config.yaml
num_hidden_layers: 14
hidden_size: 192
num_attention_heads: 3
num_key_value_heads: 3
head_dim: 64
intermediate_size: 512
vocab_size: 8192
hidden_act: "swiglu"
norm: "rmsnorm"
norm_place: "pre"
norm_eps: 1e-05
positions: "rope"
rope_theta: 16700.0
rope_fraction: 1.0
qk_norm: true
attn_scale: 0.148
bias: "none"
tie_word_embeddings: false
parallel_block: false
init: "trunc"
init_std_qkv: 0.0446
init_std_o: 0.0
init_std_up: 0.0446
init_std_down: 0.0
optimizer: "adamw"
learning_rate: 0.00211
beta1: 0.9
beta2: 0.95
weight_decay: 0.039
lr_head: 0.00657
warmup_steps: 484
schedule: "wsd"
decay_fraction: 1.0
decay_shape: "cos"
final_lr_fraction: 0.0
batch_tokens: 16384
max_seq_len: 512
doc_mask: true
train_tokens: 147900000
max_steps: 9028
dataset: "wikipedia_en"
MLP neurons of a small language model. Each row is named by its layer, matrix (gate and up: input weights; down: output weights) and neuron, and shows model dimensions 0-191. Each number is 500 + 25 x the weight over its row's rms, rounded and kept within 0 to 999. Numbers have three digits each. A neuron's up and down rows have the sign that makes its largest values positive.
After each neuron's rows, "fires on" lists the tokens most often at its 100 highest values on Wikipedia text that the model never trained on. A number after a token or word is its count.

L5.gate509:508516493490514473481492503495477514522519515504481544527504494499547535466499482451491514486470499504523435474487511507557551489520508451481479502514526550468520535437498498518495522494516516494478529530537494517504498515498498469544465548491460492503511461505517500505496491463485498510496479512529484525536477507490495494470523514525527516513482528523500515520483509467554487509518509532492488466545506507506477534502507483514542517502482531506476529465446525495548511506475480493510504569536574502538497433502517488513501493521515440507483506507508524462493488500472489524
L5.up509:472516483502465510502494450476495545525462508550467453517471471532532506532464467504538496477551505505484492473523488558481482474543492477510513511511510496516544501484528503491513472463514491525518478503476552509493474507493536508486517444478468523512477508483499470501507499493463515462522516512514503423483487474464500529535488527485506493480515478505530529483509522505452523533461503484502517487533477497476464538462504520518513513553452489500506495535500475489537505467499490500491548536498479522494532468497535492510510476471546494507542490499461483487513528544509486516
L5.down509:484497500502468492510500470522531498478516477498491498499479507476500509517504487499494510497491488523501521506508485461482529518498518485486508474509503489523517520498509494542523508520535491506536506513456537552494508521534539514486533480474514550505486508487508478512506482506541496504488511491487535497499511499498469511536494460523492489450525482500542544475513494566474546469489521524541509551475515498472449437423502463476492483443504533488514506517521499487470475479513511483514521458469468474484544501545482547503466543501494532525490509491525533552535503454528441473
fires on: "'" 30, "s" 14, "y" 13, "o" 11, "er" 10

L3.gate467:523513515492492499511497507477563522482505487449501499501530476528480492483503462460470504462529522497512512508491506501485484489493467510530494528415476499498510504503489513491468500536463493475533496507527466522515512501493513528495514492502492498487527468485465502474496471504544503507483519504491472513498520531534485482483506504482461497514523486465472492442493548530584511559508466520564483456531470535506461481508497485486509498533489513513473522522487514474488494499561517506528473479508477482535472554472525504563501451493528502503474488479448502478529504477494474510
L3.up467:466494511442529492484474467446496499505485476484581514509511487503494477497482504533472503503490463504490500510552475496477525492494471509562502522458470507450524496493498487504478500479475502494475498511505500514485452509501509461480527468548493455525476495451523472486445470476452487464528496511481520523513507487509460505500501439483480490510473513519469528472469528470512497507495502520504482485548534506545439482493502515509509486525510521484492526503516501499489494513498515484532504520490493490496526532506480516527505522499504447544514425480477514552558487510475491515
L3.down467:511506507473468488473480527512491494498496505514533536457513497481527507470476495477474487485485488514500521495505492477504551457511475524482514514501514521527468503480507512457447527489500487476493468489515457503492484500491445450485521485525499500494489496476528489503502528495472515502485512532474523478475478487540473466525497522539511514470475537536530482483479506521486506532457526522442472529530502524488537502389496477502483488583495448492530484494478465519509469473478482456488506525463518508496459528504516460500519546486486451483497496476505503483493505477519479509
fires on: "4" 21, "7" 17, " /" 16, "3" 10, "5" 9, "6" 8

L11.gate474:500495520501516492487484521491541482502475489512486461452498514508479484491503545474486530492491511507471495480495522520486510457510486471498476487530460511485482503465531543476486547467523525543513441564502520479522501481510489513456494506550533519528540463469536503512511527503500454460490499537442503499487484517520502427530499444505504456502504479504498504456498529489523523516502532481458524496496519532511503499485512477537525485456452494518518516482492517510551530504509512556478518534507492489512489483510516493505569477465503473519485507479512490485499529496482458525
L11.up474:481517513482492495486501515500481460495510509543540491504533510542523498555566496516507471519479488475511514491516444513480535507473560516533465493540494502477477448508517493530488478469485480550496480476520529515487514482463523501539468470492456550541539488515485486566529512480503507514485486442496446496473460499483525539494515499523518553470519550491497473509498491519490451527524539532522536477476514520476504473511480510521498500504508516497543475489531487538512522467478543519535490498505504491504477507518525496517505469485482466526473486530510511507515510496507485510
L11.down474:470493504452507499478471476505483504493480502479495517484513502471506485520511520478484506496537454556471470518487502455490495485486513533512528459470483509434487494481499495526498530475519522509463496518477448535500548512475511528471482527447488460534483525468463465520503494502469487483525511521510480452540501484525509477488513507499508525514559508503488513477488532501498525539455503492535530493462529495459535500536518513523516515476532524490507478500541513497534500555505522528509436518503506511493468490510485536521584467508484468513516494521530544489483519494486480521
fires on: "'" 67, " Football" 5, "ing" 4

L4.gate95:550544503523482490510566530482533518480495461473485483469488503533466478513549540527528491453487480511527508462528492508518483535522535476498473524493522484474519468465530483469524483509488536505484507494510506531526483514486467517490510492496484509464481544506493519522503480513526453553560539496475509501447499500486474513494514485520498455507471458479470512498464486497531497516527486524510504513455511501517511438512464491491507555517459520463474475493518508479488494499494510484462473438459540460497515549483530509498486469511532516514485505512487519474509503509490485473
L4.up95:493525541466521493505476519462511520486480515501475470491522522544492454522485528518492504472516460472489515510490464475445505491492524521470506518493530445467500546527445478507520516484504505510520485452501523486500501541491477467552497489497438511503518512459493523496488497453478512474498493506520485477453498510475489481525494495535492533481516498454468473484480499495522470502502494525517482491511466483509509473480546499466471504476451491532464502510505441504514539460520548471506484525529480521480497505502522493522478448465493534502532462490469499499530548514443521470
L4.down95:496494513472509507521476468494514507499477506518511486523534482460496471492489541536525524477549499493494476526516499468467529492474450497497489514485499490504517553464470477511447531518540481515501513491528509501495480533483521485500503539518490505516533461494477498462458493475472568509476471480462466500505564492483520432459501489539481499499461494462493493506540500515563505520536475504521456517528476485504496519408480472475458508509472501497493526483511487497464525498495481502492491513519497517468558491515487493517468489499482485465487495490465486531513533521474489506
fires on: " to" 47, "9" 17, "7" 9, "8" 7, " left" 5, "ed" 4

L11.gate485:534516540506482511479462526512502498533504445467533544475484506541529513477503480505489462467540548489530537525490503513537503510509511497514468533522463519505537497502496484500522513509486468507513545515478471485495504495464512480487503455490462552492499448546489498498534495462503499478484528515517555497492550519502566524503516522438495511514446484510492499480497520503515482548528459488497497539461496536503506492509500510498490518531475520481517489516474504527524514501510496554504459478471518504475473485482507506519520443470496473462531466518518444496510507507478519530
L11.up485:476535507528478504507478553494497463535552470470521533487500526546507449500492492462491447509514524520482483515501514496505501502477505520469471575537466499489512484486517491518519529530511490516512487495514505477500468503515520459478491454538453513485490511528441483496502539528512480435507524508501539489473498502486536550499482485496528534487450483489533488494471489493475490497511488511438460531501500535469497502540520525511473503500491476501447547528472514480510485492487501465488519489522495518505498525471508477463554521497506517466498510550511554508511497538509504502
L11.down485:528539476508519539506510526532468505454506467511533489523451492501461473483494497507518518497486504496503543504532484506514481535488438523489526494500502463464525467515511513496490511528477559453511493488481503458527471524474488519484498510484498493480470490547491502475554474516524494501528537487476445484506507528499515514509506542468490532495497489482501513488462507518521485523541486502491546512498527492493511466430490522509482492630518440553486498452523500506543496509502486507505498512495511516504490506498509491520505487509500474502480532501469520481477511515528503486
fires on: " re" 33, " to" 28, " in" 15, " Re" 5

L10.gate356:550532489485467528497480503502538511490515484488498484493532479536497486483530503478483505510491533493509498500513523503472503487499522513524451499525440503543481497495501535486505463544455472538524518462502533515531523499471495487549499511501458559512485485540468505479503475489474552534451487471507481531520489515532501479500498518500513546512517499485450490513503523527505518523484464502512521487441483510510454448511517481545515460509510548482493500459486502535502562477543519478520498509509552493466507520500551497563514468492505536485477496495494466470493511500514494502
L10.up356:490537509507499493516499487497489538480489523508477506525510499503455467517508503470507530483539490471479508539557523505496457469539511506487494521523475470524531491495505523512496503487469479516524479476521490501549487510477504464513488541484466484463452530457473494479540498494528529495516502488497490499490512503528536429540505526513515542541556526493497529535533528510520508510492493463517473467454562468509503494508527510502457481551518511486501544506517534505437522514503491496469511523544482506537482520511541482558471507519501541520538495478526514484491488501526475486
L10.down356:448498509494475503511540537441482481507519460528508502463526478467508497499499531501482500520519473555489505467493552485527513494534510517505520503484511485475486447482497491509511538491468520521497514550465529472533517513467506496471503505510501516544441494507511481513486501549466495499501485475523535551487479478501531508470502536525540530477511503442484512507487479484471482476498502472501493497527538460539506512429530527479492487510524510511498547446494461480497507523484539490516486502484500522506525502498480480510528491474503519534451500492527559465514532508506553505
fires on: "," 30, "and" 11, " and" 8, "s" 7, "'" 6, "nd" 5

L3.gate332:505461522478523493511464503491530497499537461487525555493474479464495501531485502472523470473522498516466481531522535490494477503502495516497508494464464497447500550514498503492469527507513509470512437504511517488517481510535488450507552510498490491480533480507546549442492515504485514521500473543509543485544495539535494482472492489477498438533517465469451498467498490520560506498510493462498518487470520459479463501507495471494510529476512506467496472487513511512501535498472475506506465472515480453531472506454509528508503501459534506490487530463451511522514489484484478514
L3.up332:449480485513487474489501487490543545522536522507522523521517490457490505506478542492513474496505519524497514497498505477487497507478494477512505512487511504496509500493481510470498487495559537528488494499478505528512514471560503504492530537495479498534500513437472466450530503515514508536514459530479493510516473544490523471534522472487519480438503479507498512513464548486481482484494527508508470503483543491449480548485507488479502510517486466470552473424494543524492546476509509546481486504516477464464528517528462519488481525544536494514508510467476482496471535518515454494
L3.down332:465504487532487488465527521490516523505509503546484475505488480517524499477504487535510519517485533501492518511477508486539516488504510484519471477538490503509512527504505482508461454498492515497509502509496484495508471526514547507520482508490495499497490499501461491484506518487494515499507459512509507507515480496517483500526515466501510484451442530501494503527510525489448503503543510521505481487491510500512508521512502530524452462476442447495524482477491481511500515490528515502468520483526474499457668479575514480490453502495499504479492486471503507499438518527489484486
fires on: "0" 23, "7" 16, "=" 15, "8" 9, "5" 7, "6" 7

L11.gate209:533563484473520526480518472494505493506503478454479534532482512518476464461489484520503513483525508500473494527515551481532507507458499481484474517517486509573535569504503516501497498514493528467515530489504479485515480544497467474500496461503508537521552501515504500530526479511454484499484530544498544501499504512467477497502521479522489531532479524569469534484517541532566523541518502484542531514512504502536484447521492523515518487501496508461467487493490529480493497525521496508497474524508487481474492496490513491509522489491509525466462527480465450488523485489442512492
L11.up209:482520494516514505462506532492484530529495535490512535504481494473460520504483508524470478474528456475467522550527507507482545499493501448525521508539497485502506540473511521494530485465504535465463524467485535509536452555535493517509523504509496506502499523524501476484493494510454536470518479504495484517524476508471529537497551505531532509512514496469503514487493507511517495568539502486480502477512521501554497520506469525492516519543464526473541492495504485465509444506478490494505454528517457485462491530522511494486529455493478522540478522521501468520510536492490545443
L11.down209:461508472473515469499475513496521478485504534518477503519516481507501540515535486497521497513472464512459503499522465516501524513499525513487526477486506514504496440490479488470512517494523502549511484489475494505512473478555527521521543508537482510531438485524513514489538527517530521468509489499513517512508453486505518529529470477539513553500498496479480477493514519472438484485466519428483511469509523521529480499450472543476477512564465478540529486468486534476488520549503529525495517479528489492489566503501507497497520520461510508474503458509506540496501532513542495487
fires on: " pre" 17, " " 17, " de" 13, " in" 8, " re" 7, " as" 6

L5.gate67:483463472488549473514557522497479494473490499522505497524549499466482518490522484523519465535544474492502484529538509536534554490528537491513507511479489512510489497509451441500495508474513506531475512513540499490486525445512460493481508509538495471505553519495510492479551500497515507485489507500480465504482492522447528504479534511509515488531527523451485525485488536488504522491515561479520508497492517518552493494524508498511480530512506520522468533453487532484543467488471494515477502547528471534546482504482530523497528491515486468499484498511493542475493461512436506529
L5.up67:479513504497483495471437535493501528482488496495469452520487483481525516485507484521504504546489461483453536526464506465480516521517503499516428487508487492567519506557523493512480449490499513479498490539507484524510487474476524508513469470522502524534477520542485516483490514535490522492520479498501529507504443520471496537517500522517513508449526502495511490469516447531477493496480486527538539481502531516512516463490481511561494527501475487499498468530500504483520511493510559531516477550499480522455517496510516487513505462505463509556516446500478501499535489553493485490
L5.down67:515437524463534537554485540475532511516502455505521513499478542496483490489510538494508479514507487534475504525502518435518513531520520470491471512449511483530518523458532458503469492481524513469477516502539508504520491531460473517500509510468476478512506515468504484464489500506484526501489501485525480510532527545505497556489554503545499548446474496489502516512472490523509487511466522544558469489473523472519450506461481500482501454517482517516497510519495544504502499486525547496540486473518500513481500494568498522488504478492498519490500488492541490516521462523490489508
fires on: "'" 99

L5.gate172:479495504496494508435477483513462489536503471472508474503498501470483541483503517514482525499512469504489416495464495486493542471477522503502504547512455505485517511524464469490529479487505472548514476489494449482464491501487499483467501489477458539508469504532462474493489486478537514490496490479514446508473515482494511531514522513529509495541504518519509538490473543488492504526452492486528565505513499515529493477494518494569514487534464556524528494515481491491480458463527523463505472509493552517490459496495514524470493446493479467477524481474469480492487487513483482510
L5.up172:486485513503519485478491515484468506483492511516487505487498485482439511515555520545549496561512497510490467462476518529471530501488502503525476471408493501517506463538471498499511512492534521540460463511531546480489456452473520513485500500486511499480502541500500501481465520513492495519519463475524496498492498510478487498470481514510495523487476498531533471507495498522465498499445527535526514481483490474514481495505515504523521543502550516507539476529509508531501463499462496482528506539517557528566514492506517474464500519491484444551524473519481482527471510510507475504
L5.down172:518556535523506512537518493536509514503517467503517535515504532453472488527548510514493497486521477496487505541509500504463539515481477520514481566492528499469531523488509549523509501497516511455488477540458470502510520524481490509530519507500500487523527490487485519509511488522537539522517532455491493500545497502516522481532522487491477511561511500471468522484498494511503512467530523523532472476456498509536514508487491540480494445573498505486507523481468531467512541510507504502518495486532442502464464492505475502525462493544468517470467530489486491528475470530510546474
fires on: "'" 30, "n" 24, " Pakistan" 5

L3.gate449:526493505473466475512479492481526495457502517485528454471505471533544510580510485485500503485516537479535463500543506493516499488490506447519428462494501492512487535518494528457488503546466518482517514492531487534519470504467470480539490499492476488487520522514493517459505487511486546495451527540505491513493472497508447532491502455516474495505472469520496529471499531470536445528458473534512520482485512479484489458518506492492530522496482507453478472489534492492472464522517502466521488480496528461476476466456484512528527463505521511507476488491475509535478497504505498509
L3.up449:526491502506472520527542486500492521459522495478516514491513492471529459482508510478513477500529463482486560538511498503474479508455526476508476497494537498495510515541488497494494500547513501514531510530528467557492464534487509539533498467528494478520523542455496486486498499512438526465484464522467473492491497496518468505509462513495503501493466534500497498460465543477522491529420459548439495476464492472522512504490514488516491495510533492492528494470533485491454521499492542472495502488513500539490519490509500523543472521499537477563502489470490497541506520466486505524
L3.down449:524497537495549448466495472501490521506506483520503517494516521492506489498517532522481539518523464513495516526508486499515544495543471536535513516560519522507475514453505497476462474492493531514489460455463508456527467460493506477493536511526522498513494484509489536514476499504511479514498513494511482513508542551534516501515506502567508496475511494482485471508542514481461531483534551513509437491539500507494503479432480460520465513511487494487504493482514503519527514490484525529511505492484462486494607503523538512504483539519476489488502491460485480501511522474508489489
fires on: "9" 79, "e" 6, "5" 6

L5.gate34:502480504487571478525535507458510512562504481474500501479525439487490491494547477493453499442529518547504472506482495500487464482493475487517510493479493477458526515424494483521542506442497525505482454488460473507511472493479466494519472498458536464528496523469488492519504534536473501529491519476505525539482489498507522512444481514506476497536487485459508495481512503458527502498533506434501472490505520506573494492486494512478547482507484511503495506528504518515520514502516508512525487487570481503513489520493514512516508522500468549489507505489512493509483491534516479504
L5.up34:564519515492489524519523529517496513508488509526506490508473463517503514505539506476551470509495493522516478513511489487548498494564522481524487506507497505560463476509480494494546520492514492501509554483540478506494481530496472519478510493522494539490473496494497498456525536456498504484515473548500516496530519493464512513541492498473490476488503484471478545461532533498545496539539424518477512512469468454502505486520539526493509516502457521476467517437521495478528520495503512463461510506511514493473483506486503475501486488508521507428498519524510470526464469450482518519
L5.down34:530491503492477500506512480505534551492476544524523524521481475499488509518520477510532474525471519508455514534500513484502501472498512508520499507504506497517479481546530527495525520478488521495497507525481498527469544510524527478522518523499507539512494515522475521454504497509547537483537476509476523453509502456486484487537462515487495474456525476519536490494507511461517526542497481519476507490472485498494520525545537519492494491461544476469491478529482508502479495498491465450526522524503552460486357531496509468501483480505489501522499491505502468492470502479471497516
fires on: "\n" 100

L4.gate62:529444526505514509516502520436456511504518502505440493490472486553442516448528481517502488520481500479492487494493486489544523496491493474506487478478486470527506484507504507508486526509494509563507475484531491501441474510483484477503486526521462518493527529493472530499550500503499455514453463494463522544511501504529512505485507504557498469519487553483532482496495515470520498516521502473470516517513520521462465551491502503508499504517472508524490513492513527570523486497544510450542525542550470468490487507486504516548491507494488521495517522471521542480475498477515523501
L4.up62:474468544558498483522495516454429540476500524563476522474506495518479519505498482547504484508489490457467526503504481502519437458517521498513489468517501495494492459480475530505480465476500489554512453494517510467507494525522485507488573502513499533473498553489468485478487472534521513524512518511486507500489514505513469476489533486533502501536481559470514483497488464470475467501499522480480497546519507517482498524472530511484446463474508485478504531461483539503521497522450493529498500532495448516481509474522496526526497508493513473512495497499505507487483542511472526480
L4.down62:504495523557497490527482516484432489482491534534477528475499504506481522473475459495479502517476542484490521561509450525500458516517496495481492479492497494492503517501473497502503524516524484516503475474475529509523471512425511531533524472525475497480532558474507534515499469505469492508541492527520521483507521492510506518507478471566497519561463544475504527503490476498464514468484510522479475500477492538511471507462510519493525464555490482510503492504506529507513472492488487514475513530457475515507578510472493499487510488562534457509460526495494519534490499502518513505
fires on: " Car" 32, " Mc" 11, "–" 9, "ber" 6, "der" 4

L4.gate292:528455515548492488501555480483507485461520540507508492498476524503476527492520465564495470437470470470498491466497509487515466506485530526489503478471517475503500467520499555510517555519499485447460527513551500511489512513489441463454507512484529507478557512492536525483492483509505510533452532516544479520493515493481488500458492524470515471496529506505527518493484545477493482524514480522519516475473520486527501503514478498443486513491532490495477524502526523501486473512510473456532476470528486480522491488481486506501487476500513548473479507500509512497459435495519471517
L4.up292:494456554534486470499495509485496463485514472523471508509492496462490494516468491530484517441538473475501487503514481483484500528538551495508520470509487476541510450487534499474504498489507465481513512486473508507498490444477513500492526454548490499539482510492479475523493538548501534523512464528550488488511533517527504503502510520495506497475485536495500534489510522463462500492446522535473528529502521566526517485499493493516505486530500506457534513488500514481494458512532454485520456489517502521541533546548525523531513497508498492562461513501502495482510494514486435494
L4.down292:488521505478494528476453471473523473519491492537480463499508483488497479518482488503488490526500488489480537466495503540454513508529508459529512479522504497539505505459556506497498457499485476483528486503461484498502502487488548456495510461537486487487420497503484492496487514500519502526490515524537520471521487518514501478526449526493519488522480515501510489500477503508462531503465516511512537501472490519509500513436490494549509476550520447463564464484522459513462551488533517513472481495475487517510583525475530506518514506542470493502500469467479471507483493482491488493
fires on: ")" 30, "9" 30, "8" 28, "0" 5

L11.gate453:529519491477537519455514525491520518473522564478490484483478464523504544501516517489505491505513541469523500480507475501472515503528493479509466492518441495538437496458548500536497523549481501501471500472512488428528490475505504496494537540535503545529501478498477543519549493509503528464505514522501517491526497498532499519527557517516471525516486454478473483500469479520509473515561464494454517479461465529489511456510484507497497480478489448495476495494478511504522531489467501520505494483492514507507487507507506475480536485521488493502510480554506480455502526477489501545
L11.up453:491509520508506522492480487537510487501526498453463489460521503565486508517492504545437505521443490540525492486523499459498498490493490460488505472487454564481522459480485454522514487521508540476527506482479528501551521526495501483529496537510480528478502503530529487503487546554475491503542511484553505486491490533455520493488506533463498507492472523533516535522483513512490477533526496499461509515477549495516487493513532512481506521526483462486456569504484459494480485537493495498472465469536491530508472505473464498561519505494470516503498517498512479503496492519504488504
L11.down453:531507539494547486523499501463499506460516508481469527510494494495502513472486501463482481532475502545533556493531488479528485529517533469534480498476510516493519487473495530496490481479508513510555537509516512508567538512492506478501493508501446502470426484470526506510508528542489465517501450477509509501516501524454482474470510500489473486471508505494488511483516492520492505525493521475503489499485500513503504514429540479493500468608502489498516526512530482524477518510526521483476551470466475521510501471455518502531484488533491459489476495507470506470494488524539484478
fires on: " to" 34, " as" 22, " or" 12

L8.gate309:518491471508505480483493471471490536499478541464499488505498481529550526472542496494499507485536449519502462503512541511498524478517498505498515498530509463539527521526518494521508537531493526457515518502501477503545498475495505492541459497450481507574492513507496507542529517481521506525494528454478515509476468492530501484517531454561522461481459480546467500510535551483504509475488490449513474491514498502483469529475502535471457506518479511473479482500462500534482439503515512487470459493492492489535501514469497514528524514482494515455457478509499473522510534495519513539
L8.up309:493497548536479528472497489494481541528534512482497588534471502555486480469498515521483510511531521485559459551479515517464531523514483536465538550496488461486538509478509492474490495488486492486530508469542550521510506496528474476508519477467495519520533514516507456506479519508462521522435489499524500479456458481529508478457510495559513496478510520499506470558502474488510472516503493507532494497483498514541534504503490492478484511496495480484564475486472465491522480500527508507477477500472490521488491500528514495503517490522473519490498496487439499502469489504492472493
L8.down309:509543480470512445479507519500454482500499459531521526488492519463511517511487509487471468480477516503486469512455473495505500493502488471513471552484494538495519517478491501496474574532494509488513499514498456465510508494504483463446517508478543497501469512484483472496528531530490540503497479522495522501524500516472522487510501484528479533487488472538445459489446522478523500504504503554492521522507516491505532561467514499521482498505450526520530547482496486486546449505460492506507451509519535530474463496531492528509488476508512480530519525465501502446504554498526508509
fires on: " years" 23, "ly" 19, "ed" 6, "era" 6, "ever" 5, " months" 5

L10.gate442:493468507479545483501565518454479517476493541461487489493509465491536536517506503508502434497526505500524510498520495446484457518546518498521482490505496478527494473499481515524467479484518484496446494455525483472488480539521489511498508494487505533528525458498481557487525516468495504505506488480469483513530488539542504501516495489461492502477509491478506511476509535477484531502491514471447507507433471458507473469520471502486502510491512492504531495460502524512490498434466552500478505491499540458489499490495503485506459470488504451464530479550540476503458481484486520527
L10.up442:485507508518529489486527468485489529489499501505539523524509466522536485494480501536518492499509492501519491533558501475478535473493501499468485484508510488493526445529519492502493500441541469500489497442519518467528497539516492501542461460530505484476497540513491508548456558513513536494525502474532518481529509535535490469490506516530489512448491513494545511541532509520518486464539518478521502506455510498537516503518522516521490535512511508468524469474477470469472538484486533468475451482537512491516483510495517462541492485510457540503452466498463522521476476528509508514
L10.down442:533463501474505483522512511512476463542516490489512528481521552485475539524499546520530506504495540461529482514516529496464506512519514489474514502472504488509480502459489485491527499510504513455492532506490532517521465478515501464549460496520485503485490494466549493486476507568505480482517484514507492456485468493483530474504533566485492488511493506498534546498494498538454499473506508537542508504522492481499508518480522497497475535559505491479472480475476462478515542483530477477495518519520485494455545461466490533510514543472498495550434512521505503517505514469492509440
fires on: " as" 17, " for" 16, " S" 12, " E" 5

L10.gate294:472467493467506514547539485493488491541503521520470499485524451508542491562519504490448511558482452475507431523502547510503527459488507509515522496514522484512509517485499473483534492519483493500502466530473498516496500491532493488508504503505516477478472508524516488515537475484512462475508508474471494497513479513531486477516515443549516535491502516536510482529483489499499471483528536501472536492479506525532497500465499505462516459531477491470474537482557480505515453490519504490505483513521502512500471511488456515525514475539567490507546556501504486451500452504498488536
L10.up294:480534488511488452522511534528487535507544515511516481482535476517487501501528482506522506524536508442475540504529473531486499486504517509529467549515488506524474518482537507503524496461491496504491495513470492519515448521469463526492484554490536553547533511510473538529495497479457515465503474531474477536486482537471510501510498478511501511447508509478505510542511515515511510480523525515463478476539467524558505512514476495530509542468501527508504477507496509515511468552525500491472489537484453521525499510513520496516468494520495477476461459466478539518538477441495485513
L10.down294:508506515521484512503544526506509497575511443502538519481462509492486527478486443507484496495522485492522458489545465543512559512510537516492515481489499522447499543452501475489472533488531539520513463482457509504518503547507533498521532493493507471486508464487503512513546518525478491470502512483496503490533530523496481498487501536528516499481492471545528528487507525503527491524525531464518508510457540521511468559476507518499506477470489525509438526525513515523500469508491491473510490502517551509473530496537522535519556507521525469495499505511489444504499492501494530503
fires on: "'" 70, " Mc" 6, " office" 6, " [" 5, "’" 4

L5.gate261:515507518475549510526506516459534487527490458479477537507470436475498497476524458491462534501500496483500445495506505538494525510488535462479491513511511495501510518484460509540492516520514450478450514511498526531501463502506468468511468481499452489520507477540533490498497497517496481455453498473543520537482546518523477520495524507510487474510483495543500500510486495498548510504545475480468557470513476471518514479519498499520480501489538492506500535533493547500543485485534534491525494543554504524486510515507544476503489483470554509492513496506488516463472523478449484521
L5.up261:465525541465491505506471541502519472485500508508529536509506495484492532486444525502501501521468463467472486550533510520507504495473509502555499550530566487475487506483486478543497545512542488492461502499478533535508495491551510504514500486536503458478444505497528473505482464524481541468495479513483538522497505524498486488532499511494505486486455500543553465505479469478477514498513538500469513491510516491537526491440503552471516473531526477494547485521485520483497524524467520473513490546505495526464534501538504515475540494504516495490539533511490518479506516491484521502
L5.down261:454501519479507471481501493502491514480515505534524484491495520478536519544492501513505502521518487492492500541543461536495467451488509487485506533547543512490494505470500528493504542497525487493495498492452490474533448531529531489478532501522524528545516470465499493484477485547490547471550529489476497524484488512510469509509499495501511538407497499516500529537497466489449501484532518541490446496481534502492530519517511539504513445445479509507552501482502506513484506496502507498490482468489480498476606510513490507505509510505474472527491493480479505516492492502494511505
fires on: " un" 19, " pre" 16, " post" 10, " part" 5, " re" 5, " Apps" 5

L5.gate178:533479524507500514494516509512516507521504507509500487441496450548514450493530482490504471499508501510488508503530500495489490494504509498531500508473511510524549512474517501493503506473512518483481477529468471489492478457520511495484491513459520500513517451485483463508487525508511513471522489502467515523508478466478543514466502475466448486476463506462544510484504528522521479544548459461515454498490504457541490477524487501483518501478494509481466475533465542508540552546493489531467548475517496447470472478506508459502492501541505529491535510536499471499469492484410509478
L5.up178:512475524517498497548541528503487527488544496462542510518487457538502505527560536479507434489502483517520495475506492508505505515517475539541511509478466508552509452523512521489507550477528527519449488501507513516517515496527444506483519558501496481534506526480502495502500497531501520497452471485523479480525489479523521509467481534492491502507526442489480520515517482505520517506546485456519494502460495513505473487518525516469500532443454520479515500485501494536475531483509531531491523458534478489487480481485513484482478564468479521455486532491494496507464506522478487517
L5.down178:516491500501483500488541480449506513496494527518517478516475482512513509534498518516495490496484511524488479522491513502508503471484500510510469526487524529498526485471527501479527542453492556526493499515479470508481473489511503514507472488509493487531454503532493465473468531527539577536499497524473519486525512453485520523492431500513446495474511489535527478507480529474479499513487442478469519503520556491491481509502549564469496481451471526506524500534488519501509489498491554490486519505513532484476445490514510473547473487508497530520498526513515453473482480483443527461
fires on: "\n" 60, "==" 40

L10.gate149:558544501489502524518561528516511502486513502490486535492518528540519497502487487488514500499494513493530495496489527448456510502512478500551493453507478499536485488484502540485469443511474536536491493460549513482520522505480505509511497495489484498488509459517456564449505533462515528497479476477491499519502504488523513515445541522488519543500527490467498503525503487528517517496527500524499534464436455545516491487550491491484515452512517447466531504482497506513492505476504522489538543528500503488516505482499487482488503510470506513478470489438532473525466524472509532497
L10.up149:506501495581508494488458507561511516564494509509506551471544483509498513523528480490499463541531480482513511499515507470482515479496547512531510513511491480545477527490511477477471510510476470503498463519493513511527477495484553482478472487525526522498514507531484477487512439518549521496517476545498520502522516482494530519505485523492450511482482514494501510450507471526478460503489487525508513492488485454451451502516498499510483486509467507539481551515458530529520494515519500513547504496480467476522515486490520455489465504487474505476527504572506523472522529493535527485
L10.down149:511502485508520525497498480470540477534506559509507500516508492501520461485476461526490482512518557527484496492538510501529507525510535524452471483488510485527486518514485463506497478499474465464502489511516446514492496484495515515477501501464508463513461515496485466535530511501540444507498509490560514508489495500477532492526496448561480493507544483468495482504495492491480483512545507488435516488518436487479472480443510534520462469569483495490515528494508500542543516501487532464516481480508471528538504539494516499464528520494486482488488508523459501481480509479537514483
fires on: "s" 60, "." 12, " My" 7, "'" 4, " of" 4

L10.gate407:537506464491508483469540494471516487545494526491504500491491484536536501474495493472444517505517497518488489463465540521530543469540503480477501476535468492470486523476468516512521485541460509494440499461515441484477496519517457496533481470500498519550500489564496562473540518499485453487513515505475507498479515445517500501513528516530467539500472512521508507488517504490552487526544468486507495463503507535511480451502531511518473479518468496471500516523481469509533472499547505479485504517537525513488476483501518478510473457502490489482502493546506502478472507497483513539
L10.up407:466495492513480509483501522452522506504492505484499516498501478490495506514462496533465500459547550524485507510500518486500545480482457507493536493478503514482504468517524516518536505537526534500473530491505469513479488522481479505478520482486477518502438439506483500487530508502486454482552478477521521458467534517480509504508485480475480487497487510513494494494467566498533487543506440489539459483543532477514489456491455577500499501553492483530472524506531504512468489481532514494456504500538497500476464499506507493531497485483507492497521502522559512525480508523554540505
L10.down407:468503502530490498486483514487483490506498506537511544496511495500485507496495509467501498517486519525522568471518504465557448499492521517502528496490508532519476525558503495490502533509562511493488495488452505517477459455484542502470513527498511503511392501455517507501519519530507497510501497507527483515526495514454489493473520490508491475470514440475510485505523516489492508506479481452532467545495525486500504469461486522496507509595504517524519527501475473490513488526488538491461510461518478500496432521505505496504522522516499505491508502507515506464546541491515502517
fires on: " in" 30, " of" 13, " on" 12, " to" 12, " and" 8, "," 7